Part of a small language model's weights: 16 layers, 5 heads of 64.
MLP neurons of a small language model. Each row is named by its layer, matrix (up: input weights) and neuron, and shows model dimensions 224-287. Each number is 128 + 24 x the weight over its row's rms, rounded and kept within 0 to 255.
A block is one neuron, or neurons of one layer that tend to fire together. After each block is what it responds to, as a language model described it from the Wikipedia text at the highest values.

L10.up11 [ 92 155 151 146 136 119 110  99 180  80 145  90  82 118 134 129  98 113 130 171 119 117 164 113 141 149 142 156 116 126  88 130 124 124 165 124 153  96 142 137 146 132 140 115 173 110 134 127 115 142 110 174 136 132 123 134 135 168  93 127  84 152 116 110]
L10.up91 [131 107 121 135 112  97 152  99 126 138 125  79 142 132 160 157 104 143  83 132 117 122 135 147 121 133 117 160  96 156 124 138 161 137 145 128 206 110 139 141 132 104 118 156 116 129 118  95  72 151  98 144  98  71 152 105 153 142 101 172 131 124 130 105]
L10.up329 [139 136 135 114 137 155 152 136 123 139 159 123 119 104 166 123 131 134 115 101 128  88 151 163 123 137 150 151 163  90 111 121 134 136  94 113 165 101 126 111 146 122 142 159 109 140 154 138 124 151 152 128 125  92  85 111 136 138 128  88 102 134 150  94]
L10.up583 [ 95 130 106 132 125 137 148 102 164 117 143 120 148 108  66 147 116  69 102 159 128  91  96 129 180 118  77 146 126 108 103 136 141 157 102 147  94 118 109 142 123  87 160 123 124 117 139 165 130  89 139 112 164 127 146 150 174 142 101 115 108 138 133 109]
Opening word-piece of a word, mostly in wiki table column headers after a pipe, such as Re(sult), Go(als), G(A), st(umpings); sometimes after a hyphen or bracket, as in self-p(ublished) or (p(atimaghara).

L10.up199 [163 113 151 111 140 105 107 121 148 150 149 122 164 102 149 100  93 139 156 101 141 130 120 121  84 150 106 137 100 127 165 138 181 111 132 137 177  88 115 106 110  93 112 121 163 184  96 147 167 167 134 163 160 173 130 146 145  91 119 124 124 109 119  88]
L10.up459 [141  77 117 157 112 153 133 107 139 133 155 108 112 127 159 140 115 113 130  99 119 143 100  97  96  96  90 142 128 105 170 123 194 155 128 148 148 118 132 128 137  94 119 119 166 108  92 151 170 149 152 141 128 152  84 183 111 142 124 159 128  95 133 101]
L10.up789 [142 124 114 131 153 139 124 102 150 142 159 132 165 125 130 119 103 127 126 115 136 106 107 156 116 154  92 126  94 122 130 148  96 110 118 165 152  97  85 114 110  95 117 113 166  94 101 171 136 118 134 127 124 159 162 115 101 139 113 152 142 109 129  97]
L10.up1072 [ 98 104 129 123 124 120 145 165 138 158 165 160 105 175 146  97  96 128  87 124  79 141 145 145 103 134 106 118 152 131 148 107 125 109 114 153 109 116 125 122 133 102 120 104  87 141  91 165 149 131 102 131 155 122 110 118 116 106 117 159 152 113 132  71]
Last word-piece of a multi-token proper noun (person, place, team, company), like Carl-son, Croat-ia, Amtra-k, usually followed by punctuation, 's, or a verb.

L3.up693 [147 124 143 121 133 147 118 146 121 149  84 126 108 140 135 113 106 157 122 141 166  94 112 140 140 127 151 168 159 106 128 102 146 118 124 132 141 143 178 120 102  75 107 139 110 124 128  84 145 103 113 116 129 161 111 133 143 135  82 141  95 143 144 154]
Fires on "than" after more/less comparisons (more than 900, less serious than), and on mid-word pieces, especially -ist (chemist, vocalist, suffragist), plus rect, ign.

L3.up680 [122 112  97 130 150 103 109 198 149 156 105 128 180 123 156 156 122 129 130 147 163 131 122 125 121 129  83  94 137 111 132 132 120 121 125 118 129 117 190  69  77 122 133 129 135 152 133 132 205 177 115 106 144 134 178 101  93 150 139 147  93 138 112  92]
Predictable tokens in templated Wikipedia text: census lines (family size, age of 18), species stubs (in the family), section headers (==, Personal life).

L11.up116 [139 107  91 139 175 156 193 129 134 109 126 124 173  72 153 135 101 105 116 150 146 131 103 129 160 119 137 173 132 149 148 129 115 148 143 124 124 110 134 128 142 120 124 123 134  85 150 115 146 151 109 140 119 149 143 140 158  95 133 110 106 133 111 148]
L11.up165 [123 128 148 149 144 128 126 105 139 103  92 127 126 100 124 115  99 144  79 112 139 104 125  92 126 132 158 194 152  76 132 170 110 114 120 117 126 104 182  78  83 109 149 132 163  94 152 164 130 114 127 131  94 115 139  93 109 138  94 150 146 109 134  92]
L11.up225 [115 127  83  90 114 128 170 124 166 153 162 100 110 130 137 162 133 127 105 114 123  79 182  81 154 159 142 137 125 125 157 131 154 112  92  85 142 178 153  96 138 117 107  90 139 121 183 122 144 177 124 133 122 126 141  90 122 128 129 149 131 134 118 143]
L11.up359 [129 130 116 148 107  59 131 172 160  85 143 114 130 104  93 145 110 116 135 150 105 135 135 122 136 161 137 131 126 144 127 152 153 109 122 130 123 100 177  86 125 115 149 114 180 137 132 138 160 171 106 141 143 121 134 103  99 149 136 166  85 142 132 105]
L11.up436 [146 139  92 137 113 123  96 110 132 108 127 120 104 140  96 129 128  81 132  98 112 116 160 127 165 187 111 116 162  95 136  97 154 125 162 116 126 145 169  82 133 132 130 174 150 139 127 115 176 141 156 147  96 152 144  88 128 134 134 140 115 148 108 138]
L11.up459 [106 110 145 101 121  97  94 141  98 151 124 140 107 144 123 128 140 124 110 126 122  99 117 157 147 130 105 161 139 102 132 147 149 156  80 147 124 115 146  91 117 158 140 158 167 107 131 141 155 141 149 156 131 179 139 138 129 116 127 133 124 140 124 142]
L11.up489 [113 167 113 118 159 125 157 157 142 142 152 145 126 121 170 102  82  96 125 145 136 117 181 167 125 154  85 161 137 139 110 112  75 151 146  85  93 122 166 139 120  93 129 134 125 131 145 131 127 128 125 116 100 134 112 170 139 148 113 163 110 112 101  99]
L11.up568 [151 125  97  79 151 142 131 133 136  86 134 112 134 169 139 120 100 133 144 155 159  99 121 106 100 133  85 137 116 103  85 105 124 172 182 131 120 121 132 117 154 108 142 107 106 122 126 132 123 113 136 143 109 149 128 112 117 148  79 109 103 146 145 138]
L11.up586 [143 119 142 104 139 129 144 164 127 138  98 134 133 140 124 158 109  99 151 141  90 147 116 119 119 126  92 150 140  72 141 177 143 181  93 128 133 108 113 131 126 139 169 126 153  93 140 140 141 134 141 102 127 104 130 109 123 122 132 115 104 108 133 125]
L11.up713 [ 73 146 101  96 115 133 137 162 131 113 113 160 152 161 129 124 133  94 121 117 135 142 114 153 191 132 112 121 142 170 138 120 110 120 137 165 109 129 140 137 143  89 128 137 140 139 151 150 157 130  90 126 156  93 112 149 127 149 104 104  75  94 113 120]
L11.up758 [158 118 132 142 106 119 140 135 159 139 144 178 167 140 139 159 111 137 129 121 119 110 118 117 136 117 114 167 114 137 130 153 160 121 139 133 151 154 121  84 119 122 129 126 134  89 158 113 139 156 153 117 132 141 126 144  92 116 134 117 142 141 112  77]
L11.up780 [116 154  99 115 148 134  97  93 128 122 140 142 122 117 114 164 120 179 134 168 161 137 166 120  90 143 129 107 108 107 124 128 161 102 130  92 115 142 147  98 124 122  97  99 150 126 153 134 154 144 127 137 133 137 144 139  59 127 127 138  82 138 146 159]
L11.up914 [136 135 100 111 113 132 132 178 147 102 126  88 164 131 163 127 101 123 125 136 185 114 127 119 141 122 147 103 118 146 144 154 153 131  97 139 130  99 132  87 136 112 115 100 163 103 114 135 113 136 148 115 167 115 124  74  90 149 130 100 103 149 129 125]
L11.up1046 [151 137 111 105 126 139 143 126 161 153 150  90 175  97  91 118 104 128 150 164 124  97 118  83 127 148 136 160 114 114 137 122 136 172 153 156 145 134 159 132 145 138 117 101 178 110 147 106 137 115 121 141 137 112 127 150 104 196 123 124 113 130 143 120]
L11.up1052 [127 135 109 123 159 131 136 113 159 135 113 104 144 112 121 137 131 106 104 144 117 131 124 105 141 166  75 125 149 141 117  84 128 137 112 195 141 173 125 113 110 112 187  89 124  91 168 134 126 124  89 109 158 133 101 134 138 157 129 138  97 154 136 130]
L11.up1188 [ 54 133 117 115 130 136 124 105 116 117 154  99 152 156 137 127 128 159 134 119 132  89 136  91 124 141 110 147 104 125 121 140 137 108 142 158 125 108 158 159 117  99 105 125 142  78 108 116 170 156 135 135 141 153 117 104 109 152 137 130 134 149 139 118]
Early word pieces of column headers and infobox field labels in Wikipedia tables, such as Pop, Goals, Apps, Receptions; also mid-word fragments in prose (outb-re-ak, en-ab-ling).

L11.up53 [121 126  90  90 147 125 132 164 148 142  93 150 145 134 163 149 120 148 121 106 117 133 145  98 141  84 152  49 150 111 104 113 129 126 151 131 130 117 154 129 114  74 160  92 174 128 131 129 139 108 145 118 108 132 102 125 110 159 134 101 166 127 145 132]
L11.up70 [148 139 131 126  92 106 118 150 177 144 116 138 119  91 137 113  60 129 109 119 144 128 107 129 152 127  80 123 126 101 154 140 142 143 142 162 123 135 169 134  77 138 113 140  78 155 181 142 128 137 116 112 103 127 151 165 111 100  99 157 117 125 101 138]
L11.up138 [105 104  98 124 133 121 117 108  88 137 145 153 153 132 114 117 130 117 162 114 144 145 129 144  90 162 147 132 135 133 136 145 130 128 106 125 148  92 115 144  73 117 121 108 147 115 159 142 161 145 111 143 138 125 129 108 106 101 144 116 104 147 148 124]
L11.up186 [132 122 115 101 154 122 147 120  75 109 185 139 140 134 140 125 103 150  81 107 151 164 105 127 113 152  90 117 152  97  89 153 110 130 120 145 133 123 128 114  98  92 118 136 173  89 154 125 143 105 173 119 115 116 106 110 118 152 131 171 143 124 151 121]
L11.up275 [145 164  89  66 135 108 118 136 148 172 131 105 125 132 159 136  96 126 162 164 123 132 115 118 124 137 126 119 110  85 137 155 118 136 114 125 154 124 146 159 137 111 130 125 113 147 140 103  73 166 100 143  92 133 121 172 151 131  86 147  96 125 145 137]
L11.up280 [116 138 153 136  94 109 122 128 149 109 140 123 179 151 104 115  88 122 123 137 144 139 160  96 104 122 121  96 128 112 163 124 170 101  83 128 154 126 121  73 138  95 116  77 152 146 123 159 101 137 112 126 110 148 117 126 138 171  77 141 137 146 130  96]
L11.up289 [131 146 115 160 140 100 150 124 143 125 147 168 118 122 185 113  81 116 120 106 100 130 143 129 114  76 113 126 124 170 131  78 105 132 144 117 122 128  96 157 113  94 115 153 129 137 148 134 106 112 140 117 113 154 113 118 135 114 117 156 159 109 146 126]
L11.up296 [ 91 106 101 141 129 149 138 151 130 137 156 124 156 131 131 132  96 148  84  94 141 100 146  97 163 105  88 112 117  92 134 134 145 134 122 151 117 147 129 142  78  77 133 151 134 141 127 138 144 176 105  72  89 172 109 166 147 106 122 136 114 164 153 128]
L11.up307 [126  96 143 147 142 169 122 106 146 136 115 124  91 119 129 106 147 140 125 125 143 108  92 101 123 128 136 126 177  91 170 114 134 114 134 136 160 114 125 113 113 137 106 121 145 108 135  93  84 138 157 159  60 138 131 113 166 131  94 110 138 137 151  86]
L11.up316 [141 127 109 102 127 119 134 178 139 106 134 117 118 131  74  91  75 132 124 117 151 118 134 118 134 148 132 125  75 106 143 103 155 125 135 130 148 136 141 178  87 119 105 107 141 154 170 151  93 154 145  89 129  97 108 151 114 114  97 133 141 127 117  99]
L11.up364 [ 82 150 141 150 135 121 151 132 155 139 160  91 110 127 135 102 105 166 131 120 148 109 146 101 197 107 137 120 106 155 146 149 164 179 122 160 127 129 141 131 122 120 130 116 113 134 117 126 132 121 110 140 155 111  79 156 152 136 159  67 106 114 162  92]
L11.up621 [ 98 131 100 132 100 151 147 156 126 181 193 121 155 116 134 134 108 120 185 152 137 109 141 113 129 114 111 166 144 135 139 146 160 112 144  84  93 159 113 127 166  89 127 113 108 150 173 117 111 155 115 144 122 140 152 137 131 129  99  98 131 131 120 124]
L11.up728 [150 113 130 127 138 126 131 153 112 159 167 156 131 110 127 168 110 113 146 115 125 130 153  89 110 110 128  89 136 136 118 110 182 132 142 127 127 142 116 156 119 114 156 115 142 117 134 147 147  98 117 118 116 182  93 123 149 125 137 126 144 131  93 140]
L11.up781 [146 131 175 159 151 118 109 131 160 141 145 131 151 118 119 119  94 169  81 104 151 134 107 152 130 124 113 115 131 125 129  99 184 148 122 175 175 131 126 101 128 125  89 130 147 112 158 183 156 121 170  79 143 100  85 126 141 155  74 143 147  82 158 137]
L11.up961 [141  64 160 161 116 122 118  91 107 147 152 110 106 145 136 112 113 142 148 139 162  93  95  95 120 109 135 106 107 118 112 162 130 128 106 140 151 118 113 105 123 109 118 105 155 109 124 148 165 102 135 149 109 131  90 154 106 136 130 148 151 123 147 100]
L11.up1002 [ 92 106 106 164 152 158 116 115 141 161  92 135  99 117 168 143 121 139 141 154 139 136 121  88 159 115 159 123 115 156 146 124 102 118 108 171 114 134 152 111 150 115 129 146 156 118 162 119 122 109 168 173 150 119 146 113 149  90  94 135 116 135 164 131]
Final word pieces that complete a place name, mostly US states after "City," such as Michi-gan, Arizon-a, New York, plus countries and counties.